config.toml
num_hidden_layers = 10
hidden_size = 192
num_attention_heads = 3
num_key_value_heads = 1
head_dim = 32
intermediate_size = 512
vocab_size = 512
hidden_act = "swiglu"
norm = "rmsnorm"
norm_place = "pre"
norm_eps = 1e-05
positions = "rope"
rope_theta = 10000.0
rope_fraction = 0.5
qk_norm = false
attn_scale = 0.177
bias = "qkv"
tie_word_embeddings = true
parallel_block = true
init = "uniform"
init_std_qkv = 0.0285
init_std_o = 0.0
init_std_up = 0.0285
init_std_down = 0.0
init_mimetic = 0.7
optimizer = "adamw"
learning_rate = 0.00209
beta1 = 0.9
beta2 = 0.95
weight_decay = 0.0
lr_head = 0.00669
max_grad_norm = 2.0
warmup_steps = 376
schedule = "wsd"
decay_fraction = 0.657
decay_shape = "linear"
final_lr_fraction = 0.1
batch_tokens = 16384
max_seq_len = 1024
doc_mask = true
z_loss = 1e-05
train_tokens = 146200000
max_steps = 8924
dataset = "wikipedia_en"
MLP neurons of a small language model. Each row is named by its layer, matrix (gate and up: input weights) and neuron, and shows model dimensions 16-111. Each number is 50 + 12 x the weight over its row's rms, rounded and kept within 0 to 99. A neuron's up and down rows have the sign that makes its largest values positive.
After each neuron's rows, "fires on" lists the tokens most often at its 100 highest values on Wikipedia text that the model never trained on. A number after a token or word is its count.

L5.gate74:46 71 69 42 37 39 63 65 54 55 44 80 49 50 48 48 53 47 47 43 45 51 41 66 67 50 39 39 41 58 43 37 39 69 60 33 30 42 58 43 60 72 50 41 49 65 60 38 38 58 33 57 48 58 50 32 51 32 49 40 39 56 65 59 57 43 61 46 38 58 52 32 40 42 60 41 41 35 57 59 45 59 62 41 71 69 55 47 30 35 32 52 36 61 65 25
L5.up74:55 50 64 58 37 67 54 64 67 38 68 55 48 64 61 46 29 65 27 32 62 59 57 64 32 40 48 56 63 45 48 55 55 66 44 60 37 54 71 63 43 58 58 39 44 50 61 42 59 49 32 79 35 41 57 57 46 44 58 64 72 39 75 51 47 55 65 54 55 33 32 30 78 39 68 47 56 64 35 32 46 32 47 24 73 48 57 57 45 43 58 47 55 51 67 45
fires on: "g" 42, "ent" 12, "it" 8, "ad" 7, "n" 7, "ant" 6

L5.gate120:57 44 33 50 52 37 42 51 41 69 31 31 62 47 46 22 44 60 55 61 47 44 65 71 50 65 36 28 62 71 43 52 45 53 41 39 60 54 53 46 52 43 67 25 42 43 40 72 38 31 34 76 62 35 36 41 42 61 57 83 43 44 62 47 43 58 46 51 82 42 76 59 50 48 32 45 39 60 62 52 37 48 26 48 63 66 60 43 57 56 54 60 72 47 59 57
L5.up120:44 71 61 42 59 49 58 57 38 91 36 37 56 37 57 40 53 54 55 62 39 58 50 66 65 76 39 57 59 45 49 49 37 42 51 35 57 44 51 59 55 61 47 43 59 51 27 61 52 41 49 63 59 47 45 52 42 62 50 60 64 46 68 60 47 69 62 59 84 35 53 40 55 38 44 35 34 36 37 63 52 45 41 58 49 48 43 38 58 46 54 50 71 47 47 44
fires on: "ri" 81, "i" 17

L6.gate221:53 46 47 52 32 51 73 48 64 35 35 50 59 56 37 37 38 66 38 50 56 53 51 50 54 58 37 48 68 49 51 20 68 50 26 37 65 45 57 38 50 46 64 58 54 53 50 50 36 54 46 35 47 46 32 42 59 28 59 29 43 45 60 65 55 48 49 27 42 52 62 64 50 45 55 41 34 82 34 51 44 60 47 67 28 54 54 44 23 48 45 49 33 49 55 31
L6.up221:55 71 64 37 69 71 33 42 37 35 42 60 51 65 56 50 49 62 36 71 39 46 56 40 62 44 58 53 51 45 68 53 22 65 33 58 38 42 51 63 67 47 53 44 50 35 57 48 58 63 45 59 51 42 46 60 45 49 54 58 58 67 60 44 54 55 35 50 36 50 65 48 50 53 63 51 28 36 71 40 67 37 46 66 57 38 70 48 58 58 67 46 69 60 47 54
fires on: "is" 21, "b" 17, "ore" 12, "ost" 12, "ic" 10

L6.gate267:21 41 47 72 48 47 61 58 28 31 58 46 45 48 48 25 71 44 31 39 59 53 61 38 37 56 38 46 53 85 58 51 44 62 50 58 52 58 53 60 65 44 66 60 60 57 72 51 53 44 45 44 66 43 36 39 60 35 27 58 57 24 73 48 53 44 63 54 52 52 45 33 44 65 61 35 46 62 56 26 46 36 52 46 57 51 32 50 36 57 61 54 32 60 46 54
L6.up267:50 54 31 23 46 48 71 59 34 57 35 52 37 42 49 60 36 51 54 59 64 35 45 32 46 49 44 56 41 43 63 52 39 42 55 61 86 50 49 34 45 41 55 55 35 53 48 50 49 51 40 39 47 36 52 59 28 14 51 41 53 41 47 33 57 53 72 63 75 26 51 46 35 65 42 33 60 22 49 36 55 50 34 69 71 31 42 51 46 43 46 53 50 45 34 63
fires on: "a" 51, "p" 31, "le" 4

L5.gate479:64 63 40 44 51 45 35 46 67 54 39 61 50 50 47 51 43 32 49 69 57 47 33 42 34 37 54 46 64 39 65 73 53 40 57 57 31 69 77 48 46 53 60 53 45 53 62 36 52 54 40 48 36 37 46 70 44 44 42 31 45 47 56 57 44 50 42 47 43 39 83 57 54 33 38 49 47 65 58 69 45 13 17 56 59 40 69 44 38 70 53 76 71 69 41 44
L5.up479:49 48 45 80 49 23 64 53 63 51 30 45 42 68 35 45 55 53 49 41 52 47 56 40 43 44 49 75 53 43 48 36 41 45 42 65 55 56 52 38 35 41 76 47 53 36 66 51 47 53 37 48 33 32 45 47 66 42 47 23 18 65 47 49 51 52 64 61 63 49 32 71 51 35 42 42 40 69 39 62 39 48 23 51 63 22 49 53 48 57 47 68 31 55 58 27
fires on: "ow" 21, "en" 19, "ap" 18, " pl" 13, "av" 11, "ain" 5

L5.gate50:43 53 41 50 63 56 50 56 57 45 65 53 54 55 63 47 37 61 60 61 60 49 58 37 35 39 44 47 62 42 32 56 58 49 40 47 61 43 66 43 54 27 38 69 49 46 23 40 47 28 68 44 55 47 33 39 55 72 37 39 71 46 51 54 45 66 62 58 64 65 68 48 33 54 49 69 68 62 51 49 57 16 67 30 37 42 83 44 49 51 49 29 56 52 33 60
L5.up50:63 68 53 36 62 48 41 45 32 72 69 42 51 58 51 30 47 76 45 46 47 71 49 65 50 48 40 51 49 19 55 54 47 49 53 39 54 61 56 46 57 33 26 47 68 47 63 48 55 46 53 44 42 42 55 65 51 40 45 70 65 54 60 43 42 38 37 39 46 55 71 58 55 59 52 56 65 52 43 41 53 63 67 28 47 29 63 62 42 50 62 48 59 38 60 77
fires on: "ud" 49, " of" 6, "ember" 5, "–" 5, "ary" 5, "up" 5

L5.gate501:75 67 44 61 47 52 52 35 54 47 53 41 39 56 49 50 42 56 35 67 79 33 32 57 61 63 60 37 57 58 39 41 57 57 30 57 51 73 57 39 45 45 64 49 41 63 55 25 61 52 52 57 38 61 49 31 54 39 50 67 74 50 41 52 75 62 69 55 52 87 40 52 34 35 50 49 57 53 40 60 38 64 39 61 41 36 58 46 42 53 56 35 48 58 42 26
L5.up501:33 43 60 45 41 66 51 50 31 65 44 58 66 32 50 47 34 57 33 49 61 34 38 38 62 63 38 42 66 54 48 38 60 60 49 51 40 49 53 65 68 50 59 30 46 29 78 59 60 67 28 29 39 40 38 50 38 55 46 53 56 29 55 42 47 72 37 60 51 62 37 61 49 62 31 48 61 63 34 64 52 56 23 53 33 47 56 58 52 62 61 28 54 41 51 43
fires on: " Mar" 74, "us" 11, "ar" 9

L6.gate252:39 47 28 35 74 57 29 52 67 46 52 56 42 51 49 38 38 39 47 47 67 48 60 52 37 28 41 59 41 52 52 36 54 52 19 31 48 52 59 42 53 53 48 29 39 58 56 67 39 60 55 45 66 66 41 64 63 51 32 68 10 38 58 52 39 55 53 42 49 46 53 63 46 47 38 38 54 50 66 57 39 45 42 38 59 42 53 54 40 60 44 60 69 54 59 66
L6.up252:44 39 28 39 61 32 40 75 48 26 53 63 46 50 55 45 42 67 56 35 46 57 51 70 17 49 35 76 49 39 62 51 45 59 56 67 53 37 45 56 70 52 53 37 47 51 63 49 67 37 54 45 53 53 46 62 70 58 55 56 51 43 71 42 68 47 43 47 44 63 34 26 37 42 52 58 51 43 60 47 47 56 56 45 69 62 56 61 48 49 39 73 58 33 73 51
fires on: "u" 40, "un" 17, "ul" 12, "ir" 10, "in" 6

L6.gate392:64 48 35 63 50 41 47 50 61 41 50 56 50 60 41 47 53 60 65 33 27 67 59 47 41 40 50 52 56 28 47 43 52 40 34 34 19 36 50 35 39 56 54 25 65 63 44 55 26 32 47 58 55 44 44 61 59 67 45 61 39 54 52 69 65 49 33 49 53 50 59 76 55 32 52 53 70 52 55 56 57 57 36 46 49 61 61 40 61 53 53 66 52 46 29 70
L6.up392:57 45 46 31 70 43 34 41 57 40 51 48 53 49 27 49 52 60 77 46 69 58 61 59 23 47 37 52 55 46 54 63 39 36 57 49 13 32 55 40 43 37 51 61 43 44 23 36 67 38 63 55 44 35 56 69 63 56 55 47 51 57 44 50 26 53 51 42 42 42 73 39 60 36 51 44 52 50 64 68 70 47 51 40 57 57 60 46 35 43 33 41 45 43 35 45
fires on: "he" 26, "il" 19, "n" 9, "ip" 9, "y" 9, "am" 8

L7.gate46:44 56 85 37 71 37 67 64 50 64 57 53 55 55 57 52 47 56 53 45 33 27 46 45 40 62 32 48 41 66 36 42 50 53 45 53 43 48 56 68 44 60 33 19 55 34 36 66 52 68 44 40 56 53 50 67 56 52 63 39 38 44 38 57 46 50 38 49 52 57 54 46 27 55 48 38 58 37 28 47 47 42 64 46 49 49 67 67 50 39 64 56 61 59 21 58
L7.up46:66 53 69 39 57 54 58 69 48 36 53 83 49 47 45 48 71 72 52 13 44 54 61 67 35 43 42 56 46 57 28 45 65 66 46 58 61 61 55 53 56 42 29 20 44 38 59 60 45 56 56 33 30 50 42 31 54 29 66 56 47 32 36 57 62 52 57 51 66 44 37 45 53 23 75 47 72 44 69 48 55 50 74 55 72 43 55 61 47 38 47 37 44 45 39 49
fires on: "al" 32, "av" 10, "il" 8, "ol" 7, "ro" 6, "an" 5

L7.gate5:60 33 42 47 29 45 47 61 49 38 59 52 31 55 48 48 50 55 52 44 62 54 76 33 39 54 40 46 48 62 78 59 59 67 45 22 36 42 57 52 58 46 50 56 35 59 56 49 65 41 38 54 69 26 56 64 44 67 38 59 55 41 25 47 60 35 42 60 51 71 54 46 56 54 70 52 53 50 47 65 42 52 53 37 50 35 40 44 47 47 52 40 30 49 51 26
L7.up5:47 44 56 63 42 57 57 52 79 38 37 49 47 53 41 50 64 18 57 44 46 47 31 60 77 36 42 44 39 52 46 51 36 39 48 62 54 52 63 55 67 64 46 40 47 47 73 60 40 70 45 57 39 56 46 36 48 54 51 40 55 34 57 58 41 71 46 38 60 50 45 59 44 40 54 51 53 35 63 32 35 42 40 40 63 36 66 56 36 51 26 50 63 33 59 59
fires on: "ay" 20, "so" 16, "9" 14, "ct" 8, "an" 7, "en" 5

L7.gate102:39 66 55 49 42 58 65 55 60 50 66 50 58 42 83 27 52 45 52 53 60 37 67 30 71 53 62 37 51 70 41 51 39 40 49 52 31 58 47 39 49 49 41 34 43 52 72 59 49 52 32 62 70 32 42 44 68 64 44 41 58 36 54 67 45 51 56 35 85 65 48 61 39 47 49 44 43 49 42 40 68 23 30 48 67 51 52 75 51 64 67 47 50 44 40 39
L7.up102:46 55 56 55 66 51 71 06 54 55 51 30 70 46 64 56 49 42 39 40 40 48 46 44 58 76 56 32 61 38 54 58 49 40 40 57 62 33 48 33 44 31 58 42 54 41 80 53 36 51 53 48 50 46 32 40 51 68 57 40 65 56 67 44 61 48 65 64 46 72 47 55 37 46 55 45 42 34 52 24 55 38 38 54 48 62 49 75 47 40 40 38 50 58 58 38
fires on: " s" 51, " pro" 21, " l" 20

L5.gate97:48 64 33 46 53 51 56 45 46 48 64 38 32 48 45 31 48 34 39 46 65 43 77 48 40 39 47 44 40 46 47 47 42 49 38 50 48 45 55 52 61 35 43 46 42 47 28 41 62 27 64 41 80 47 27 55 72 51 34 59 54 46 40 57 36 55 44 46 39 73 43 57 58 38 50 39 49 44 42 43 50 41 33 54 41 70 53 38 41 48 48 10 50 59 42 59
L5.up97:56 53 48 59 43 61 64 33 34 66 39 49 41 51 38 45 73 67 49 57 60 61 52 49 61 50 41 49 31 37 63 64 47 76 28 45 34 30 52 41 31 69 49 38 35 63 53 35 35 56 30 49 41 52 49 53 56 49 51 54 55 49 71 59 45 49 52 72 42 61 38 56 44 73 72 49 38 30 45 36 41 70 53 69 29 43 43 67 50 46 41 55 59 64 66 50
fires on: "," 66, "ary" 17, "ch" 11

L7.gate491:49 40 50 43 33 59 48 41 34 45 59 40 64 33 66 38 61 54 49 53 41 39 46 42 49 72 31 34 41 84 45 47 58 39 45 63 65 46 88 51 62 48 48 33 66 42 50 71 39 57 58 49 39 47 38 43 44 46 48 39 64 35 54 45 51 41 50 35 70 79 45 66 34 27 41 41 29 54 58 50 59 37 52 52 61 45 54 57 53 60 36 54 38 52 37 28
L7.up491:57 29 27 51 42 38 45 62 36 65 64 34 20 47 54 58 46 38 47 40 39 38 64 43 53 78 57 38 23 58 55 54 56 44 50 55 62 57 71 70 41 37 40 43 46 40 50 64 70 58 50 57 56 37 45 64 75 51 53 55 47 31 35 40 39 56 56 22 68 51 43 44 41 64 45 31 65 34 18 50 35 59 40 71 58 39 51 71 48 35 42 43 41 47 43 45
fires on: "est" 28, "er" 12, "ut" 11, "i" 10, "t" 5

L6.gate509:42 67 46 59 56 58 58 59 46 56 73 75 52 58 51 38 38 63 40 34 62 50 50 59 90 54 34 37 20 59 25 52 72 47 51 29 57 46 63 60 61 50 42 40 35 44 44 66 47 52 50 46 43 49 41 43 61 62 47 71 28 68 48 46 59 37 51 50 51 47 50 48 47 42 45 47 42 46 58 52 55 41 39 31 56 31 72 55 70 45 53 63 57 52 38 56
L6.up509:43 64 60 36 70 55 39 50 38 46 58 36 40 53 42 47 36 67 31 32 48 43 49 69 55 64 29 26 26 43 42 67 56 57 58 28 52 52 45 70 59 55 46 60 48 62 37 34 71 67 39 60 47 36 52 53 67 54 57 57 39 50 61 70 60 48 45 60 60 70 35 16 47 58 54 50 49 34 64 57 52 55 70 30 66 31 50 39 49 39 48 62 76 54 55 46
fires on: "ain" 54, "ir" 12, "ard" 5, "on" 5

L5.gate53:42 51 61 39 34 55 61 52 40 34 42 38 50 56 47 52 36 38 41 73 64 60 42 41 55 57 45 44 51 56 43 65 62 44 39 63 51 76 52 55 18 64 46 32 69 42 46 57 42 60 65 43 57 57 36 60 45 51 64 41 45 55 57 29 61 37 55 53 55 72 58 58 33 38 13 23 61 41 41 51 57 57 51 38 35 49 51 68 35 63 42 39 43 43 50 36
L5.up53:57 51 62 32 41 54 61 70 42 62 52 37 59 66 17 63 71 48 37 46 51 60 53 55 55 44 61 61 42 38 39 48 58 80 48 41 53 74 50 28 22 61 37 29 42 50 42 65 41 52 59 55 42 40 42 56 46 43 54 63 52 55 63 54 56 59 44 48 59 37 48 79 52 50 29 63 57 42 57 57 66 76 47 47 53 62 46 47 57 62 42 53 47 34 56 69
fires on: "ect" 33, "ac" 25, "un" 14, "ort" 12, "ut" 4, "is" 4

L7.gate67:56 32 68 41 43 43 43 41 61 45 66 50 49 47 78 56 59 52 51 37 34 65 58 56 49 36 43 70 44 52 55 57 49 51 42 55 51 42 56 17 71 42 54 44 51 60 40 81 26 60 55 38 54 65 34 66 65 72 61 64 31 50 37 43 54 35 42 46 50 49 58 42 31 59 65 62 35 65 67 29 53 30 33 49 52 72 55 55 52 54 31 75 34 51 30 77
L7.up67:47 44 41 33 54 42 60 49 64 25 34 40 29 41 60 71 48 38 61 57 49 59 53 57 43 53 26 41 48 56 29 46 44 28 43 46 28 35 58 50 51 47 63 52 41 49 36 39 51 51 57 57 49 41 52 69 48 54 50 63 50 44 43 34 43 41 28 57 51 44 48 49 35 64 50 80 46 47 51 64 49 42 19 45 71 68 35 54 57 59 25 62 52 63 54 67
fires on: "en" 62, "em" 7, "he" 6, "y" 5, "el" 4

L5.gate325:49 74 50 60 50 61 57 55 53 54 60 62 52 58 50 36 71 55 44 33 56 47 60 54 41 77 43 56 44 49 55 55 57 52 51 53 47 46 47 62 56 21 23 48 42 71 58 56 48 43 45 56 66 41 35 79 58 43 66 48 60 38 43 61 48 60 40 61 75 55 78 57 49 42 35 31 52 54 31 44 53 36 44 50 33 53 48 53 44 62 44 48 58 56 36 55
L5.up325:66 60 45 47 67 58 70 49 69 55 71 40 49 55 49 31 46 55 56 34 43 43 64 51 53 34 65 57 62 49 47 50 41 43 33 36 51 59 45 49 69 48 61 24 59 42 67 50 44 40 44 44 69 29 38 42 54 40 37 62 43 48 67 40 45 50 79 24 25 42 37 34 41 45 48 41 16 45 47 32 52 52 75 46 55 63 26 73 42 24 55 43 44 33 43 42
fires on: " d" 68, "ec" 16, " s" 10

L7.gate139:51 50 34 55 60 37 60 49 35 54 65 51 61 63 25 48 41 41 46 47 73 72 66 63 35 39 45 46 69 60 70 58 55 56 32 45 58 60 58 50 39 25 61 55 38 52 36 71 40 47 60 36 41 63 38 70 66 50 71 42 46 55 36 45 65 39 53 30 36 46 48 60 41 61 54 48 53 49 55 40 37 57 44 40 26 51 34 41 69 48 41 51 48 45 59 47
L7.up139:34 59 68 48 51 55 59 48 44 50 72 48 53 66 57 54 33 47 57 32 73 65 59 38 28 46 68 49 52 37 70 52 43 72 27 49 43 33 60 51 36 47 43 71 20 58 57 57 78 27 42 50 66 36 42 54 59 54 56 46 49 40 59 65 60 41 48 70 47 31 69 54 46 65 87 59 63 45 37 51 55 47 31 45 60 75 53 54 58 61 69 47 37 37 54 49
fires on: "\n" 80, "e" 6, "o" 4

L6.gate223:66 57 35 58 61 35 38 40 48 58 71 41 52 66 64 46 52 52 55 45 43 29 60 47 50 63 30 37 64 61 51 47 46 42 37 38 53 61 56 31 78 51 76 64 52 55 44 51 22 33 41 55 79 62 39 53 59 55 30 52 42 45 69 47 46 61 56 38 43 43 40 62 44 52 55 27 35 41 42 50 25 39 57 43 59 55 43 49 37 60 50 36 52 53 42 52
L6.up223:39 46 30 32 55 63 42 53 44 46 43 36 66 53 55 55 37 46 54 59 66 28 71 55 66 60 58 58 53 29 34 33 50 41 48 44 48 47 43 56 53 64 41 60 62 61 62 40 46 59 56 70 52 56 55 42 46 56 62 24 52 54 44 67 33 52 38 71 24 42 49 60 68 41 54 28 44 34 60 70 44 58 54 48 52 39 50 40 40 59 64 41 83 53 51 69
fires on: "ra" 42, "a" 33, "ri" 17

L5.gate86:56 57 33 72 61 39 57 64 40 64 64 34 45 57 37 41 54 50 71 43 60 42 47 76 67 36 39 60 53 45 52 61 47 42 62 61 72 71 81 34 47 39 81 39 41 39 64 49 37 58 26 56 58 58 49 55 57 57 36 67 43 61 62 46 44 51 53 28 53 73 76 38 51 58 43 51 43 55 43 29 42 51 45 34 34 57 77 65 51 49 48 64 56 43 47 55
L5.up86:47 54 48 31 32 38 36 51 57 50 53 24 63 53 55 39 56 67 41 15 49 48 59 62 57 47 49 75 66 58 55 63 28 64 51 55 65 62 56 23 66 65 49 53 30 67 39 68 39 27 60 33 46 41 45 55 78 50 35 54 55 59 59 61 61 58 69 40 52 45 49 53 45 61 59 52 44 54 69 56 37 77 57 52 41 80 50 50 34 37 35 58 66 61 43 41
fires on: "i" 100

L6.gate16:46 64 67 59 42 59 60 59 50 52 64 46 38 58 55 48 50 59 27 22 55 61 50 45 56 59 54 53 69 28 47 46 64 79 37 44 61 24 58 43 62 41 70 47 39 60 48 84 45 61 43 51 36 52 37 65 62 64 69 58 70 53 57 53 60 53 00 38 62 64 42 44 52 44 34 60 37 41 43 39 45 51 53 56 45 57 66 40 47 37 43 52 61 49 49 37
L6.up16:47 59 58 42 51 56 40 45 50 43 60 48 51 49 57 38 26 52 18 34 70 45 31 55 65 45 46 67 51 50 28 57 51 54 50 71 44 55 59 51 45 49 40 49 19 36 62 38 69 63 30 45 39 39 57 31 39 43 35 60 52 70 53 41 52 73 48 35 46 41 46 44 25 51 51 40 50 52 48 54 67 51 47 54 41 47 59 60 30 79 44 50 53 43 67 64
fires on: "at" 37, "us" 19, "v" 14, "ess" 8, "ill" 6, "ast" 4

L5.gate469:22 45 53 41 42 55 49 71 59 54 51 49 54 50 26 23 49 37 58 38 41 56 58 53 60 49 63 41 46 38 43 44 41 73 59 57 75 50 58 54 32 47 41 66 41 66 65 64 29 58 51 52 51 76 46 73 67 51 75 65 18 50 57 46 39 37 67 32 45 45 41 60 36 53 60 50 53 36 61 48 27 58 39 65 46 55 31 43 26 50 35 70 49 48 66 51
L5.up469:57 46 43 40 38 49 52 39 46 42 58 55 78 53 68 50 65 59 42 38 63 37 62 65 13 37 60 36 65 69 47 57 47 35 43 54 39 53 52 39 47 53 37 59 34 39 55 46 66 43 53 42 71 59 40 48 61 51 62 51 35 25 60 64 45 47 54 39 46 33 34 56 55 43 55 56 49 58 40 52 54 39 55 54 48 66 63 45 74 60 52 47 42 48 26 57
fires on: "o" 82, "u" 11, "el" 4

L5.gate89:43 41 60 73 50 53 66 62 57 35 65 50 46 66 52 24 46 36 35 34 34 41 65 34 49 46 28 44 59 57 52 74 52 69 22 43 42 45 68 34 44 32 55 44 54 27 70 44 40 37 57 29 53 62 31 45 62 31 74 56 68 32 48 60 54 60 53 47 46 53 37 59 30 63 41 34 36 62 57 35 52 54 60 48 55 58 30 57 56 50 53 73 41 74 61 58
L5.up89:39 63 52 50 58 55 48 56 56 64 76 33 62 47 50 49 69 84 25 32 54 55 65 57 46 36 61 61 68 25 50 50 72 36 40 55 48 38 49 58 40 43 50 55 52 41 40 45 42 46 54 44 64 34 50 64 51 50 59 64 51 52 58 59 57 47 28 51 51 64 43 64 54 59 55 64 41 43 34 47 46 60 64 35 53 61 48 54 56 60 92 54 53 20 52 42
fires on: "av" 23, "a" 14, "n" 13, "ain" 10, "o" 9, "1" 8

L6.gate292:48 46 80 27 30 41 57 26 32 54 46 59 43 49 66 43 43 56 43 63 52 49 47 51 77 63 48 48 67 80 44 25 52 51 49 53 48 44 52 64 52 54 69 22 58 25 47 55 48 44 57 67 42 43 40 69 52 40 49 39 51 49 49 42 56 69 49 59 61 79 44 40 37 60 43 63 34 49 51 47 49 62 53 46 46 47 59 51 49 58 28 41 44 58 57 71
L6.up292:50 45 64 41 66 47 65 46 22 65 34 49 46 57 50 66 43 54 53 48 73 39 49 39 52 62 59 65 75 39 34 37 44 51 43 59 67 55 42 51 30 57 53 43 48 48 64 70 52 33 38 63 34 58 54 40 54 58 57 36 52 40 62 61 52 66 38 78 76 55 70 50 49 65 48 47 64 41 41 32 40 68 55 57 31 48 47 30 52 65 72 42 82 56 56 50
fires on: "it" 38, "all" 19, "uc" 11, "ect" 8, "il" 7, "ut" 6

L5.gate42:49 71 53 55 71 29 46 68 51 54 41 44 64 68 44 55 53 57 48 46 43 34 53 55 63 67 27 49 42 52 32 34 44 47 33 53 41 68 44 53 54 50 54 50 55 46 42 29 57 61 57 33 68 59 35 53 53 58 39 35 49 41 48 55 66 50 53 51 37 82 66 51 39 44 50 48 58 50 42 53 57 58 31 31 50 54 54 62 49 48 38 68 59 87 49 39
L5.up42:24 87 35 65 36 46 29 55 42 64 31 43 68 55 39 65 50 60 50 48 46 51 47 46 61 55 33 51 30 66 44 40 51 46 43 70 27 51 36 32 64 53 35 57 53 29 37 63 51 53 43 55 53 42 41 74 32 59 42 66 56 51 37 70 54 64 48 51 61 53 58 50 39 60 72 65 56 62 52 37 53 49 42 45 62 51 57 61 45 46 33 53 59 40 72 49
fires on: " V" 39, "0" 27, "us" 9, "10" 9, " Al" 4, "o" 4

L6.gate42:47 60 51 63 49 49 46 56 70 38 51 47 61 45 70 26 37 71 22 48 36 25 37 57 50 51 35 62 32 55 60 35 45 47 57 21 42 46 60 50 44 50 50 36 49 53 38 67 32 35 37 48 58 64 44 42 55 51 47 59 33 33 52 55 61 60 65 37 57 57 75 59 57 24 27 44 50 55 55 60 52 58 69 65 55 64 69 53 55 53 58 60 65 53 57 51
L6.up42:53 46 64 57 73 34 46 51 55 47 73 63 70 60 65 39 56 48 30 25 37 57 32 55 42 43 36 63 43 64 42 49 58 35 39 46 48 23 65 66 42 37 45 43 70 58 37 64 43 42 58 58 70 63 53 45 74 69 45 52 28 45 60 51 45 54 43 44 57 53 53 52 52 47 42 40 57 41 58 48 71 64 49 31 67 60 52 63 37 70 57 65 47 40 38 54
fires on: "ri" 19, "u" 10, "an" 10, "ul" 10, "ir" 9, "iv" 7

L7.gate229:46 58 39 32 40 70 73 40 59 49 62 49 49 47 47 41 49 41 54 58 61 34 62 53 38 46 50 32 45 69 46 52 62 67 60 71 46 42 52 38 58 65 38 59 39 55 46 50 55 48 39 48 74 46 34 63 63 41 65 56 47 39 44 54 34 28 67 31 41 51 60 45 50 45 53 43 43 31 74 52 48 29 57 40 42 68 48 46 46 64 37 50 27 62 64 66
L7.up229:50 52 50 52 37 68 64 28 38 59 67 57 55 56 26 42 64 41 55 41 27 53 58 62 32 55 37 52 70 53 45 70 48 40 35 65 61 51 40 35 52 49 50 61 41 39 44 54 41 67 59 51 60 37 49 42 74 49 49 43 53 38 41 65 57 25 44 61 50 73 22 32 70 49 63 54 44 47 57 55 52 44 41 45 52 74 46 46 49 45 40 44 26 56 72 62
fires on: "," 100

L7.gate336:49 61 63 54 53 58 37 73 49 58 50 42 42 45 54 44 58 56 67 62 44 40 73 51 44 46 70 37 44 62 58 69 58 50 56 44 40 64 71 33 66 50 48 38 27 36 54 43 52 51 52 37 53 32 42 59 40 64 47 55 54 49 32 47 11 60 41 63 62 62 61 58 22 48 59 45 51 46 44 64 33 43 61 71 70 44 44 46 54 50 22 51 48 41 57 45
L7.up336:45 45 37 53 66 52 48 61 36 51 35 36 33 35 43 52 18 23 40 64 36 56 76 53 62 56 48 50 42 27 44 62 52 48 40 47 50 56 53 44 60 69 43 28 48 44 45 53 39 46 30 57 47 45 58 47 48 60 38 42 58 52 53 36 31 53 40 42 41 70 34 36 23 44 50 39 53 45 43 57 45 45 47 54 58 27 47 42 49 54 43 46 27 49 57 68
fires on: "ay" 19, "art" 13, "l" 12, "ack" 8, "an" 8

L5.gate433:28 51 46 63 31 47 58 47 56 27 67 52 56 49 52 56 50 51 44 43 38 49 38 50 39 59 38 36 37 58 53 35 50 59 55 56 29 49 61 48 50 60 43 24 44 60 47 34 27 45 52 68 57 48 54 39 32 25 47 43 62 53 24 50 25 63 65 42 52 52 58 59 57 29 67 57 61 42 62 55 59 37 48 47 64 23 52 41 64 60 55 43 45 75 38 27
L5.up433:33 48 52 35 44 66 60 56 36 50 68 72 50 47 63 33 42 44 41 50 39 52 57 39 13 56 54 38 60 47 47 62 38 72 64 79 34 50 54 66 53 30 40 33 60 62 58 59 49 39 52 53 56 88 66 43 32 63 48 58 59 39 83 32 39 68 40 31 51 61 55 39 50 61 32 50 55 42 53 42 58 56 55 38 58 57 63 57 40 61 72 71 41 37 55 56
fires on: "ist" 30, "ad" 23, "g" 5, "am" 5, " A" 5

L7.gate420:47 44 46 43 46 37 67 39 55 26 41 58 68 42 57 39 30 57 46 62 56 54 67 54 56 37 44 34 74 70 53 32 53 42 23 47 33 58 50 40 36 63 54 40 42 56 81 48 21 46 42 37 78 33 37 71 61 49 24 47 38 10 79 54 55 52 49 61 64 45 43 53 27 51 44 46 45 71 35 59 52 59 48 51 56 55 48 42 65 64 49 57 49 53 43 51
L7.up420:54 57 59 56 50 62 58 52 72 33 42 51 44 38 68 43 47 37 10 64 41 52 49 63 61 31 54 19 73 54 46 59 57 51 53 62 44 48 53 30 50 29 28 59 58 49 76 22 37 47 43 28 48 48 46 58 42 51 50 40 59 38 55 55 44 47 65 55 57 37 52 24 45 47 50 59 39 60 50 63 41 58 60 61 45 65 63 38 56 63 52 46 61 33 44 39
fires on: "." 18, "2" 18, " l" 12, "av" 8, "H" 6

L6.gate22:38 57 37 44 54 49 28 51 41 38 48 43 28 72 64 29 32 49 52 51 74 41 49 45 55 52 40 31 48 69 52 41 43 54 40 34 49 55 67 54 63 29 58 40 48 41 20 35 61 48 41 52 51 50 39 58 69 45 45 67 37 72 55 47 47 46 42 35 39 41 34 42 52 49 40 59 43 53 30 43 41 42 45 44 44 46 30 39 56 54 33 68 62 43 27 51
L6.up22:48 64 61 63 61 58 52 57 60 44 63 45 42 39 64 69 34 50 44 40 47 51 59 39 46 47 57 70 60 54 52 54 42 58 43 64 47 29 61 65 68 24 30 65 54 60 31 68 56 22 40 42 42 54 63 52 58 55 66 55 44 39 47 40 66 54 63 64 40 44 69 29 50 44 56 56 75 57 68 25 48 61 62 57 39 73 50 39 27 55 60 65 50 59 56 34
fires on: "e" 63, "o" 9, "d" 8, "ed" 5, "ir" 4, "i" 4